From a checkpoint of a small transformer trained on Wikipedia.
Size: MLP 1536 GELU, vocabulary 2048.
Architecture: LayerNorm before each block, no biases in attention or MLP, tied embeddings, attention and MLP in parallel, capped logits.
Training: a variant of Adam for these matrices, 900M tokens.
MLP neurons of a small language model. Each row is named by its layer, matrix (up: input weights) and neuron, and shows model dimensions 208-303. Each number is 128 + 32 x the weight over its row's rms, rounded and kept within 0 to 255. Numbers have three digits each.
After each neuron's rows, "fires on" lists the tokens most often at its 100 highest values on Wikipedia text that the model never trained on; "fires after" lists the tokens most often just before its 100 highest values on Wikipedia text that the model never trained on.

L10.up1394:171173139158202098127139147130164127137109141109188163147109169133171124085172159100189169163165165092098159166159164169140051144123109078123157129130136147127064076093128107156176088139165182178155095126121080161082131127084105089104104113148174107126107100091139156093114160124105137140
fires on: "g", "S", "s", "e", " An", "d"
fires after: ".", "n", "en", "y"

L4.up1164:091176108188110046151109109117128125169084120108129120117140140216120108120132147080150081109206097136114149118200092145106077143131109114171190058148097125136102118160102135164199119133144117144139124132125128090125144091117119055065102155123145111120101083097122181072128185174169147136
fires on: "al", "s"
fires after: "'", " h", " H", "ci", " an", " It"

L4.up1225:063119138141111131080144160174116161120136126117109191159132147107073166135063170125157154142124153137100102108155122162150109134154143078130127125123141133174115067084130171098138184081189144144148035154111143115135158147118212102129133121108173161155142106092164144141150153121168053141
fires on: "ve", "light", "us", "me", "ved"
fires after: " f", " in", " mo", "vol", " co", " career"

L4.up547:118145100154128079141127134135100166134046083095118132066112133144155176110185159161168136106119123142094142107151074074125124131147173163136081114061104184164142158116121117104186205107097108163144134164131119118225082149111164117128133181140125202109126104097114176164093142096187146091
fires on: "s", "re", "ru", "f"
fires after: " (", "'", " g", " \"", "y"

L4.up910:090081068138167152154131151099070129135142075114162076116071062130091156166087145113156131143091129145093110148096144146166111134122181112122133098080093087166184130167157095112109141106154081174135135131100105138104145075113099149109131184113110172202171143137133218085089140097143086163
fires on: "ed", "en", "if", "red", "f", "u"
fires after: " F", " f", " c", " Ch", " m", " O"

L10.up415:086105103177142122120125215158101128099132084081132175137131125165127144119159096111108135048151176200125138088123078137120162135134108161091170113137140072108159146075172064107157185097141128137121125135121167079097157157123171094156166217090150109077113071131158150142074137061154149096
fires on: "s", "==", " is", "n"
fires after: "\n", " Lo", "lu", ")", "lo"

L10.up1424:164109068202134143124106162149120103123085116131150190115105143178122096101158121140147104083207083103114106109187050143092084083125095158134173133074082169086126102047123155116177119106178161142076101139131118117171101154203120104148124178108114131117059087143105173145143127113086125108
fires on: " first", " a", " the", "gg", " both", " only"
fires after: ",", " the", " su", " his", " is"

L10.up228:089122152131163124150110102123158112088054137098108103226110147114104134101086118147168118097162115124187111080192143147131114129151150153070186138165155124194165144132122079124134113100170098122166121141175172145199141137134122072119086148095102141125105104134166095133139136139132080136
fires on: "it", "-", "act", "al", "ant", "ra"
fires after: "st", "ter", "-", " inter", "n"

L4.up555:131129116111121114093138119114118130139065147173164121103093090127127168164170127170115131144147194089104071049062124145140097128145113133017168144070089166148126165151167130145068129174153134125137097152147094105149146126153153095112133163112105136126118127097153079093120141105188148123
fires on: "d", "ad", "w", "ve", "n", "at"
fires after: " mo", " Ma", " gr", " Do", " do", "c"

L10.up1340:044178096211144125179075126148121138147120116121098146150146085101072140134105106141137099118176153170102164131132155146126125073107078107064096097136105121135079129102157095111158160099163139141187115127103167132147085155113182094091085121088116118130100083157136165121136142137120129138
fires on: "ar", "r", "al", "ger", "s", " of"
fires after: "e", " I", " Al", "co", " It", "ro"

L4.up796:175141174144104103120114186165199072159080125106147151167153108165168151102110171072123163080121137120116068099093066097145057138135170130148116135079142095115105140182126114154120103088115138159101120121138082126170110124094132152078125171062152092149147110067140143125109196122114098088
fires on: "re", "y", "ve", "u", "und", "c"
fires after: "L", " G", "G", " g", " L", " Lu"

L4.up1464:135135157096117103094118129133040082074113157148105125096125068157107128096045124119161104145189080133128085145111122212085101181127108143102113134156082129107150110088154161150120161134152111122079092071121136084126150094129130136136145144050217099152093150096086114124063168151125123125
fires on: "s", ".", "c", "le", "ra", " St"
fires after: " Bo", " St", " Ba", " Ab", " Cor"

L4.up1417:108150111202174118141127133162129159092077121064185090164064080110107174159163094090115173185172172151091152170137114071150118152155169128077179126112151147181113161112114167139159120066171157148197078136178146118133185164112123102097049181181105118135092127151119137152124156090127126131
fires on: "al", "ed", "om", "ic", "mo", "an"
fires after: " m", " M", " an", " h", " H", " S"

L4.up94:098146155119105099120144201131130159101115081139166127147112097089051147173116117148197116128158113170128097131079108138077114109122089104116098137112092136170142159133137109127104185067146126189181049161104137085103148165142131150143092156066166142128118132095116092132128183211123114179
fires on: ".", "ct", "an", "le"
fires after: " St", " P", "tra", " V", " Ab", " F"

L10.up1475:110072208140060153143152132135098092152141101099121097124126086114149111178072214150129131157133108131124124039101125113128099107140110157104114080101123098119129188146099157176107139104128101151150147139170103123165132176152111111147171105135165102113078124189182128138073188144183120113
fires on: "or", " he", "re", "ve", " she", " Bu"
fires after: " the", " st", " mo", " |", " be", " that"

L7.up560:126153147123084129143101217165101154158130088121197139110125092132135088122118142097135086116095152111151116133135053108119107083110101128099161126075087135097109099181156160176116106155123169153152109085107052161153172203172116125128141076142202135196129119147108183120139133116066055082
fires on: "im", " we", " We", "li", "in", "se"
fires after: " ", "-", "°", " the", "li"

L4.up81:075092072170044133158116202175124131073192132147123176119127123172072078188163119112142087138103175184154159127147150151169130097163127121149159128090131149087135119127162115121092131163182078131185077120119084146081149098114122170112151102165143140112120061154117157154074162141141108152
fires on: "out", "1", "ve", "0", "ï", "2"
fires after: ",", " in", " A", " through", " +"

L2.up1085:153102099122067123082140156049153163088175168139182111127205114138073132112142085102111122107113130094132088155116139160148114092172105096117191127107124088097146117104180104179107144097128110141092125073106121115106145113084165088049091129041215153124140100056139153064158142152127073120
fires on: "u", "l", "r", "t", "ine", "ive"
fires after: " L", "L", "B", " Bo", "S", " B"

L10.up894:113146136182123083154106151128129143163092099097131072126149090080142169173084095117188075088157089116126039170105108153131115090134161111116153130111072142105074120099103080135107123106155092187088180138154106118164133124111207140107142116119142151102101159044134148161072135100157100186
fires on: ".", "ter", "er", "T", "r", "re"
fires after: " U", " ma", "act", " V", "hi"

L4.up1392:061156122157108153068067126188150114113125143112119098105195125147080171092057152135133049137166150111140131157144137147136108148131088072114121163168124142099125123128167145165147155172158138141109146129136146086106180122172161080128177163141087101096123085119105145121128161114123131138
fires on: "cent", "ur", "form", "ent", "lic", "is"
fires after: " po", " per", " de", "at", "t", "pa"

L4.up758:080107131088112163155056163093149124093126088155141169092124147131155132126082174137152128112192189143074136134111131117136084118153109166132094144121100139147118010134122056142155162126178161152145132112137147090164132097102083115174120149137127138181152108122073117114179100136213097091
fires on: "ed", " such", "e", "ize", "ing"
fires after: " C", "it", "c", "ed", "ce", " D"

L10.up593:162090135174112091130078162137103158105146147085123155144106160109026070181135169139111061107153077162107103159149089190105071114169195161157144123156103159106118110103124057107150045067136165131113098087109164101134148092104119133154079107059145142181142131063136114104115104145112138150
fires on: "it", "e", "em", "m", "mm"
fires after: "st", "re", " co", " D", " mo", "h"

L10.up989:128093155127134123101126159164136088156131133098148127086072110099074185122191153180146055179170083093075083122189117156084092160103180121092172107081097108088174094102125117140072102084095092169142132144138152073149184170129103082084107100102169145176162120107110094096146132223105110132
fires on: "t", "s", "ite", "ci", "op", "i"
fires after: "ur", "arch", "mmer", "en", "ri", "st"

L10.up158:108122123113058097199151168161082141116155154129208160098100090173142138121207130119128133130141108119094072125160117134102124075065110115126138121128084133157145139095090113114136128165083147180116129125138149124105127131119066124115140173064114140150022124144092134186085160138112162131
fires on: "ing", "ve", ")", "ance", "or", "'"
fires after: "v", " mo", " work", "ga", " Mo", " (18"

L4.up181:139129073145149088110131165162183049075064085127141178104138092177123126138109068145156104109156124145152114129146159099115108119107157135110174069043133096115090152103136168185129138086114060163117112116117139133133121202119111107113105139071164135105156150081134154150147133186118057108
fires on: " which", "u", "an", "c", "us", "ga"
fires after: ",", " Y", "L", " Lu", " Si", "J"

L4.up193:146165103126174082161137166094149122133188137097139096082098104143161142157174126137122125118149139096130099057171115099088125175139145080146117149163152106172143214150160122161140099115074134130119126109114109116117124169146081163110154219059164182159085113178124082012097137120099091138
fires on: "und", "t", "e", "k", " place", "d"
fires after: " Ho", " On", " at", "o", " To", " to"

L2.up483:157092106152150114149167103188068104111107127140159136128119113142168189099151104102152115086121172158118122109128082127104075168076138088093124119148136072164136147102167144157087106099116150149112140140192124107103139075131110157119202114114137107096099121134207151104060153085076083110
fires on: " of", " from", " ("
fires after: "s", " /", "%", "age", " many", "tion"

L4.up1033:122086106146112111089140136194136157146128132084148133093123085174130154156166116122177142092185140094071070099113143164083078120162086146104116097134113117195135172100173107100139149092178105135122113076148079133118182172191105113128125138088143119175140049132127143167129166120144118109
fires on: "ot", "hi", "ing", "t", "in", "i"
fires after: " P", " h", "o", " p", " po", "v"

L2.up1474:138129161116120072162141141155113045136140074109145105138171163133119112132107187166166181100173091161080159128114077082146110178151104154095103132099156172151148085101220125156159118131186167153146112187112131052166065191082098083108128159157137087167121099133158174161114139191141115160
fires on: "point", "gar", " of", " where", "dge", "ry"
fires after: " ", "p", "ju", " member"

L10.up1007:115164191163086082146145105133203107132100142123118120118111107118142125163129138125129170143128140138143077166163157114104097087101146082095143152156178087169082161072142142144159064131109093157187086099181113115087148127126211097113064188099175127164100103082144154134168125086191142151
fires on: "vi", "tic", "ed", "av", "low", "ent"
fires after: "le", "il", " mo", " El", "el", " L"

L4.up87:119101133197050119114111199174120107140111114132164140068112097135113198132110121117113054093183142148115099137167119130107089124128150144143109161075123080090134120112191116136142188104140104120152151130131155042168081088064154134030118147056155144092152169129188153120113212186146126148
fires on: "t", "r", "s", "es", "l", "ung"
fires after: "S", " J", " G", "G"

L4.up857:076088061105127127150084208151117126106056051113196156127121163115089161145125145159124147114105196134098089089151116081107097108129141112110106113112067123175106139156198107118189064122088106179172125171126120124162121106141104157128111176148159147170140120132136095160107108094137142081
fires on: "amp", " imp", "act", "ce", " him", " it"
fires after: " ", " Ch", " O", " c", " F", "ju"

L2.up1279:039088153192117122205126132088112119112144113116130165167156153185098131146078116100155125109113157176121128146124090207072155147124161149140138109096133120222087132167111116168095113080126105154144153120118128096132122137083165154109107150096159097156155143108119114124120140143128141082
fires on: "er", "ing", "ers", " early", "ology", "ed"
fires after: "c", " the", "z", "n", " met"

L4.up757:177130088139158114206063142113170100149117146073144112102069089215162099093166065119147138141130111104136137145152094193055134145119149112102180065120101113142184152154118159154149079124167120148122099083176117115091132122172140094113121120126157111100140093047086089125046168089063143096
fires on: "an", "ult", "5", "ro", "way", "6"
fires after: ".", "ric", " c", "il", "it"

L4.up522:093125087192186139100113216110147123074129140121138130100108127174140211092110127165158128133113174173154078121124146138100116161099132120108083101077133160185086093119151119169165122156167072170085051106119106120149114122171137126123176196126103117223097086068115074124104154092135117132
fires on: "it", "ve", "d", "c"
fires after: " in", "st", " In", "vi", "t"

L2.up1472:106073128153098115173135183122079075094088100123126138165123162179140192091128133135155114086082135123052127100107146159211125125134133070135145121110141126154138120171137162113181172152103122118126127142097120109177142187132096141096122156145144110098203147094135137115145188095159113111
fires on: "w", "y", "or", "er", "ir"
fires after: "z", " K", "a", "ó", "g", " G"

L10.up686:107155106095140115168119142162224101120078144047163161165117146134125158158120120101123151111146134086143100118105125113062151105181123130114135116122128140129169085105117121166086049105185095179135154163160118130157114143143113144162078158133106141152152092148100140096149134130153101153
fires on: "d", "ly", " well", "ri", ".", "ally"
fires after: "d", "ad", " Ad", "p", " as", " d"

L10.up1324:098163148102089101171079119078145102102139147109166099142087135131045175074114151182183120143172115117146151087142071144077079113120104151124109132195124100168101096174165126115122161110207160161119107138116115079087137126121126114132155142090116128136108081147166150112177173112095045151
fires on: "ra", "la", "l", " |", "lic", "x"
fires after: "s", "c", "is", " st", "le", "p"

L10.up388:121176171106109134185099161068143087182109160134157158107104104200073070121095129111155172080146113107144127088133076085115137084082143123121110024141145166164110123105104117148103086123164129125166108156202160083141126126141150122069132098160137086052073141106142145103135111055080127139
fires on: "d", "tic", "'", "ne", "y"
fires after: " Ma", " con", "n", "lan", "on"

L7.up378:091136158113078093147091191084130124101180081128153118112059111116122117167121084105144107099127100204125148166129080158083141095145151134123133111125156196129135092164150159147126152141148062207158188157129111047170123093134122161102101120145187134128115111116109120078113119185150112125
fires on: "n", "tern", "an", "ual", "ular"
fires after: "er", "x", "ic", "In", " of", "s"

L4.up201:074063190159081090085170119102105090120148178082156125134127127148101152133117151153140143115118109173068069168105145148133164158151097115127136109148152169177186126160203085102105135129191163186150043161148125101093202185111135136161078148173100183166114017116123142135113165151072111148
fires on: "us", "le", "tra", "ress", "ry"
fires after: " con", " comp", "b", "g", "oc", " pro"

L10.up1260:065099152121136112125130150117132134177100174100124134117072076181132118108106115111102184110111140132096110112156098166240134111109127168119169129111148103093159091103109152097146109132138089204137103140179054128111094112059145076037066086131099157147146090164098176108188124071119133136
fires on: "g", "e", "n", "f", "now", "m"
fires after: "ru", "al", "y", "k", "lo", "lu"

L2.up521:075111152180136161138083165181118137096057096107157149122141119138116178152094137082191121116138129160082090126199158103129113131200093160187153120098096106142130137103144143103161158167126156139203085178108129146169107125082131141125124166134119125082148128089138136123108197138150124106
fires on: "al", "or", "ing", "han", "my", "m"
fires after: " K", "h", "al", " Mu", "ed", "K"

L10.up1517:159106101114155146171136163178133080117121089119138142115081163154102132142149096132205119121103161118146102120119102057101089099116097176095136134085104105110162126118220124115158172057142217183150096141105142151170120160155127096201161117137136129152150052135153152150185111160123112118
fires on: "ri", "ed", "ice", "s", "re", "in"
fires after: " car", "mit", "vo", "ba", "cu", "ra"

L2.up1315:050087124132066132101095168086128089128085160109147145145103075131098163113128111150198124125180167161121168142173117169159108085177032158135094111097107119137081109067177139113077124092185111185131085135167121118147120126116164162081062138115155133123121131127174130109068168168146111132
fires on: "==", " ==", "na", "a"
fires after: "\n", "History", " Gu", "ography"

L10.up1373:116186154157122152153083169122079115064153101074188109119124157101117199175172140130117143060131134145080195120138098170083147136184136117106099114159148132160098123079150147118122120137098131194149169131140131129152103109148109168133169135108085105131142085152106164122145143098187102084
fires on: "ed", "d", "re", "ho", " so"
fires after: " In", "In", " open", " And", " met", " form"

L10.up761:075205108093187147112038143123102120121118106116098087108125199133157186151095199115217141050169098121124138074120113140108116107151141111127127144158097178136159119181128133085094182120142144150115095125160107189151119145121135167124126150145157119149144104129116174115158121092152194078
fires on: "ic", "est", "n", "it", "y", "ir"
fires after: "g", " G", "gg", "equ", " under", " g"

L4.up738:143115190157107142120146145206145080093101115163166168105119152145057146150099133107133129085159136112107096118115136197147104160122163135157079062157091098183096150159140164169147132168097140166141047082132125120142149176111153187136145166082150098099101070151131126020128137121121133104
fires on: "d", "c", "k", "ce", " based", "t"
fires after: " for", " in", " Ma", " To", " For", "o"

L10.up870:166077138126119137173113124158132126112032166110117187123123129130049114143156131117163136100112085150071112098143121089140111123118087115112103131133122106231091114128109115179135089099192083117208123134122122118158171144149056168059096168081144154213108079127136111149133140134127090144
fires on: "an", "==", "ed", "mo", "N", "ha"
fires after: "\n", " C", " V", " Me", " own", " Sp"

L4.up1380:132108140210162081114101122048124132100082127110128101067147126121086168106129178199124131104121197113123130160130106121151128074101161092115139100101105110120113111121136142119114151110174165135146084098182144127129182176174144092134077199129114106182119121115189120166145147115092090161
fires on: "ed", " Har", "d"
fires after: " m", " M", " R", " F", " E", " se"

L4.up784:096127131102116115164122183114122074170112089132161093111145148104090148178094139161133174107103140100132149096121070171130087167125090058132126119144114166159162067130184160143125147095115082177140112109158125121131175152121136150079137193124134138137088099117126149139076156094148130082
fires on: " the", "tra", "ten", "a", " World"
fires after: " at", " |", " vi", " (", " 10"

L7.up1025:083149124187102153107089199137090111095104117101123162132132125129093168087168093151189090074163093101081097125155164156111155142164080130114171054128116158124143100097167134114092167125122122146089124136146215147083151122069125164128140119138132130157122117130147138094144156186183122177
fires on: "-"
fires after: "\n"